{"n_layer": 9, "d_model": 192, "n_head": 6, "n_kv_head": 6, "head_dim": 32, "d_mlp": 576, "vocab_size": 4096, "activation": "tanh_gelu", "norm": "layernorm", "norm_place": "pre", "norm_eps": 1e-05, "positions": "learned", "qk_norm": true, "attn_scale": 0.379, "bias": "all", "tie_embeddings": true, "parallel_block": false, "init": "normal", "init_std_qkv": 0.025, "init_std_o": 0.00589, "init_std_up": 0.025, "init_std_down": 0.00589, "init_out_by_depth": true, "optimizer": "muon_variant", "lr": 0.0201, "lr_mult_qkv": 0.7, "beta1": 0.95, "lr_head": 0.00898, "grad_clip": 1.0, "warmup_steps": 20, "schedule": "wsd", "decay_fraction": 0.756, "decay_shape": "linear", "final_lr_fraction": 0.1, "batch_tokens": 65536, "seq_len": 128, "doc_mask": true, "z_loss": 0.0001, "train_tokens": 237000000, "steps": 3617, "dataset": "wikipedia_en"}
MLP neurons of a small language model. Each row is named by its layer, matrix (up: input weights) and neuron, and shows model dimensions 0-191. Each number is 128 + 32 x the weight over its row's rms, rounded and kept within 0 to 255. Numbers have three digits each.
A block is one neuron, or neurons of one layer that tend to fire together. Before each block is what it responds to, as a language model described it from the Wikipedia text at the highest values.

Responds to: Initial and abbreviation periods. Periods right after a single capital letter or short abbreviation, as in initials and abbreviations like H. M., var., Chr., Dec., vol.; more weakly, pieces after a capital starting a name (O'Conarchy, Reynolds).
L2.up385:099163167140152138156111122164111094156158093109094117115148096146119099105065177094134155127140098165103171096153051146144128137137102155131107128114157087043140154142130165153155127110185157095152086156164162154132072117107116152166155177105086107183171120122111145084186144165112153113118053113142132151159073139106111126129146126149174114132110160112096133141100151062131108118124137178106101097150126102172171112118088088134038158108129153134149164093091181176104124063121084176118186177162080123127183111101128108215125144152128170082131116186087110113121070131112054130

Responds to: Adverb endings before adjectives. Adverb suffixes like -ly, -ively, -ically, and words such as also, often, only, usually after is/was and before an adjective or participle: extremely frustrating, highly organized.
L3.up228:133095179112138134103111154136128121072147116141136147116117137121105126140172138124165175138121078135145108181141141148183185178086121149097152098146141157090102122145130151123116075108121121169112146208119160123168215114069131125101097083147167140134101126102131145128141082122174180118135127121118185178156083136154115183113125071162128111143152099157144128125130083132136115187142081119116142139109185166084005099135113169129114162130123088068153140092177071147103084136075142096130133185178131106099108098123176087153125095110137118149151118127183031134141142090210080128
L3.up262:179188151187125156112141162130148094113107165148146113159153138119186091091097126140153143115153115124148183084139162146112190138117134110110106120117110124092141200102099142086117092106117128140152115124148179175132160088096135124159098192096153122136125103141157107094119141121105160113116133127106140085168191148168124126121104110195173120048163135106202125089159113128152114191078182116149118095120136158092082114084096076075133112086115057113135130080142143138109136130146146098167165156098084091114134146130176170106068144215135080155182181108132099097118184040121075111
L3.up467:167157123114199087124148106109099107153144161137105153175103097130146160105097128120177170163169139156117138131153116046141128194058080111121108141159119136168066160117111111057165129137190150145143159075097151118137143131097100166120110178142168106086102196147094183078159084130155094143084081129113168085116129164131156100114190139175125124192157155123078137139161200095119114124132111085139170092072155101125098106117141163135128147058168143135105128074159083124160120098082102107096104088173134087150092084149161094207120133145138128100112130145103090101157136164161121165
L3.up471:101189080138094139164136136111192100114120127112142166118145106099107125160111129043148105163148148117064097145142142111055164071118132125141115091140179141077113145116151160161047138160121116103116049111122123113144143085114115171189080098182139093093077137057163099151168143118068137160119124075064091179125165133098124140106136088149184184130142132122124159172163111137085141141115157151107161088130149130143114115164119129165183142157154118092115137137157061165108165151068097087190152132144107125138139144122179148079155082193179127083130130087137112113155135097191141137

Responds to: Adverbs after auxiliaries. Adverbs and auxiliaries right after an auxiliary or subject, before the main verb, such as was also, has been, sometimes called, initially.
L2.up152:138159156115106122124119114077104109154113099143107082147153105106129098087119168133092130199147109077113094138129117176125081171157112143104149166127203164137197141152092122093155102120095085160122160146120124146073123139160149110175119169125129076120111128111081146177116192116125128116099140117136182124154136160161082163065199106189164116114157141151088140119119115132135122110141101120082125045142128171109161180125104068116180119112181168128120091108167149142077109079096129088138105012147043194127113130140156114102084101198143137155113139145081117092147115100167158147

Responds to: Word-initial "th"/"h" fragments. Fires on word-opening fragments th, Th or h that begin a longer word, as in th-warted, th-reat, h-ull, h-undreds; also on hyphen bullets starting infobox list lines.
L2.up132:113166147088115116139127105104140144176104170124147162130121040144183122129114151145137161147150145159096165105084138129148106154126116079135119135095132143095043077146086117133164125147161149116106093152130107138120114188121165123187089179129205153170148075160084101167144174097133112133129165067132080159118115131049165129085115086134121089069143137167093158124181130070156099138076149124108130118127160125214081158199094133098139165115137123092109118099097159103105099170196106167167075138097122100183127108111128169153126125129128165145141062165112114116093167132050130161

Responds to: Predicate auxiliaries and adverbs. Main auxiliary verbs and adverbs that follow a sentence's subject, such as is, were, had, not, often, typically, largely, initially, in factual prose.
L4.up146:141209137100141083163077159112181110126166096127148099176161132126107183146184154113052108083127164112163053149111103172150115112156097154088136167106078204140145116183088138145137167140093060140120100115152075137085114142151109137078169102098172143154124151140110160169128164132116139116107120137157101097143131115073128149110117102133135126125082091150066126116154107073056110081137134091102171120156140220067118180083152098094141136199119117128156091158128181160153173118121112161139111128144080078166129138119128118115154069129103131121157185076107151119143156142137120183
L4.up409:123161149134128082114094122110088138134112117121180171056160140181109115126148107142172134094115098098154113102123144160189174110095131093146140146132114154134147180072136121108100034132122156162092164125151193151179156098163106148102117140055130062080112212157084160137062156095163093164148136101120164128153156147103211173147192098154159145079126121111129141113133072159125141180099139141143114131093163135096138085095164104118141161125134117112145160137159142117105111084090081129112100116094211089144110128129155116145132056199135117116137116098155068096116175095100070123
L4.up473:104099156116142162062129069142122128101066101104162124121114159150125136098077114185080130146137071115124152152120157151099129187130161127157125070145143165098128146137141091113091111129143183200138159082139155143104132117173134097155122111120094102157150162082132142130165231144147146156133143150117175177190094168126149136140082084152151173110107112118151184085154092108181094151067106089154163086076109151123120117095114117132080161131125135085137158115094109078126182135074088140058193166185144130103137114067188126175113158121052119154148162114137141149105171122172101116
L4.up575:141150159202089144098110110106121153129130080143157087128122103127129110121147162135084097156095096139148079143171081176087112153148075118107154149114116173174167120166116188085132106110164187165182132137154081156088122107130071098103148126109126097148058101144107153159143176101114163119109104188123168150097147114151176177137170050144117134127119078106058135077078071179113095146108187125098163102088162194037113184133116163105148139118149086169145143141191059144138108107150119103124102061175097150112133117148150150116149148156100116122179138121115146136116170117150105128

Responds to: Infobox and table field names. Field-name words in infoboxes and table headers, just before a colon or column bar, such as Length, Total, Running time, Order; also word fragments like cor in Corps and Pal in Palace.
L4.up83:078152158119115106100215098120122127156173154128200163152125110103134127143111133155128103140061148091146151134119101177182155040093140105130135216098147123093136152134174106103149129103149106168156085099139142114152090114133128116151086133136176195142103102132082113141155175067152090087119145104140151125147153171185073113112142097167118127078155083086106143070100109149068073139145136096164081081149132122140112123134083151113141119156171120150092099116107096116163154110061121120167192135152117158175121171095164147086155110117080186176078166081072137125167093127150101155
L4.up95:195139145136121169133128160146150128116125147151160130064159171112156108208120178183045065132125132097118091115135131144172157094159097174122106120145148106102150190134130138118156179129161103141076123096150210135117107109103137164155148093138155145200098100111101098051136157081082108112096117101111109123124186129102085094099178058112130149058138178129139119095181193076155153078145110133143062154112153112092095166145082157103064114174071114139135096087118175139113119111144128096105142143099105146144141113114093142116201158123117108120092106176141173132124171121132150125
L4.up104:145154105108174114149121172120128131151152128149161175118116108111122126115234073139073134094125128069111131108175116117144144114128135137139143130123116054071095156085130073108173100173122160164154116153101162139164137092133119188158104155116197181157121145169114139112144114128111175115119059143176075104108073126133207123114202109180081099098106116133073122162173148131120100104107144181196134136095179121095106132176117142118102184149160129138106106130129214047183139118177163086101108114112137119133092145118133139162074114129118110123077117109073104081146096097148111151
L4.up453:164174148126101148132124129103117106013141153108161136096213136081089114130105134140118154196155135136116167051129117091127085105126132159112126130103182106145172105130166130124102127097187102112107149128106115121081142134171103187163162144093119136125098128103120114111104184081094133128091134136097116145129134163108083068156191146137118149149096161144060119065137154082094164111143165122194116076099122113104172141212132169154109064137145136114153120079166140129145088141111157132079154156126147136156146236132080134191143130171143094102098160146133124103144061147143161101

Responds to: Period after capital initials. The period after a one-letter capital initial or abbreviation, as in G. W., St. Louis, M.D., and v. in case names; weaker on word-pieces following such a letter (Ruworth, Rwanda).
L3.up18:099143181106147145080085175124103040116178121082115142075115199156138144116127147155057142115108045101098158139160158111156131140178142121111213180158105152200134111138147142111096142124154122108155169166188102159160108094118100132139127133158160087132129068128151118174108183142079160144127131185095098130147124056110142111114097125131188164112100123068175097128132133111143137105079182125117161086125148141080133109155131073142117137116126194113157102087150133128132138110169137103126076150086165112109115147170130124121088136178145121110107136146059174080112082056106078155
L3.up143:115184132129188085125064115144059130093144129093120147109061175101200138097126118131101121171140107141064124125149051145211094197126113165120103152158147138151129123186116142091138131169215145149124143147129144116135099092120127164116112124126086112112102162061185080157103086073134175070114074085125158177150113087215078135106135106117143137115097160115124099117165128142116154097111116141125092147140138096189146188106079115115099098130192146064107178162142100164154135112096133175107165101129144127099134131175129135139112168100155138150166151100103163144123112125082092105
L3.up417:172178200103145081167138150119165109142100132131120194075114152117073147165113141148129120104095117124119092086186134118149072114121109152121122160130127192134140124126125067127142106107131109107090102131124097099138078128142179149099137167130114066151082112118158144181105157130100147098190111100136173126087123176161088158075115133117148103149097146098067084162171117099140104121088149167161125158137087171112164165087118145124138161065144174074192121140163034135195162145169150135148131158123172180112215126123140109127063147138178129127069076159137107116143163098160080130
L3.up432:169150161200140137162126156108123110123065109112116142068142168095160127178115127107108111142151075082075131101151127116098095131097115125118169148092101095208125146140127117112179157187194176090060091149109147163118071129100167136138130145139168118087150118103138089106132154086095106154152166177146111104112073071142095115135177134114143125148114108138097137121056103125182120170138155114111139112121176201087100155113109124152139167152124134059116172105125170132170129122106153075138143175096147055062215114175159108146123139091128152079163104134123137129179068134079087126

Responds to: Infobox bullet dashes. The line-initial dash that opens an infobox field in Wikipedia data lists, e.g. "- Dialling codes", "- • Density", "- Type"; weaker on scattered word pieces and table pipes.
L3.up0:135131142122117136060138126118166109164184131116090168128196087166138121171115119189108127140106091155057122084082117135126110161155099101094148138083109128153102179148149140144135115098096146071136161154123098137041126142122098187135113152159121132075140071148067126122113194149159079145080086148115137121180118130126095119117143153117162115126107140127066130074164108106121164140086145101145124093161176087081114119144099111080180159166196130128140051113141145185072197151147145187156152139107105165062149131185109128099106166127138061154181152106110155105140114196122117130
L3.up202:128120107146080159123064103149124109148138116129123147128117093089168156094119172083087116092106104108111106133173108159084142071134124123130167102185158121060188134118183146152085156154123165134128138161250117118149120143143138115096179148139086085155153107087118104140124136068079029159076177154109094158141150085087113148134112105171122083143130105111107133134129110115068167105081130197155159103182160152128124125137111086096109123187129092101161168080129131118069111168131082142079149142123108132113142125132076101152115127045131147084114180149196146114143126108123173170
L3.up226:094120134107072114089083145195145101160151135105188210114174111099198141123143168136128125096124095067118162092116108106085162080141121127090175153155169102110127132077092150164140120146147165144165101140159143121096126148135137116132110120187135135114095139128107115115152133163075135098096165176127122122126097132098123200133040119175111108108138135167110102131173087132128094145142090166140094092168195105118146072135127132058113130151159115158128098112138183119153209050104092112121172151108109175127167126091045153180145167085103204147122121140118161146128127094067110161
L3.up517:122133141129093061084139142131131187107120074093172134114121044126177142145105231141148137123179097178060125118156134055154073173119179060114135177075126128172163073108151101097101100124129109125107114126107126134112096146167168132168158176105082156154091128148055153127145163122107088112134122109147136138110123096110138093113124107070111117117110140139070105100108172148125120129122122159140146110165155177133097100157048122112123186136180126118147075093132141133090091151095118166200136105132162145103105176155132118126094170156128146091070135170186141169097153123186172147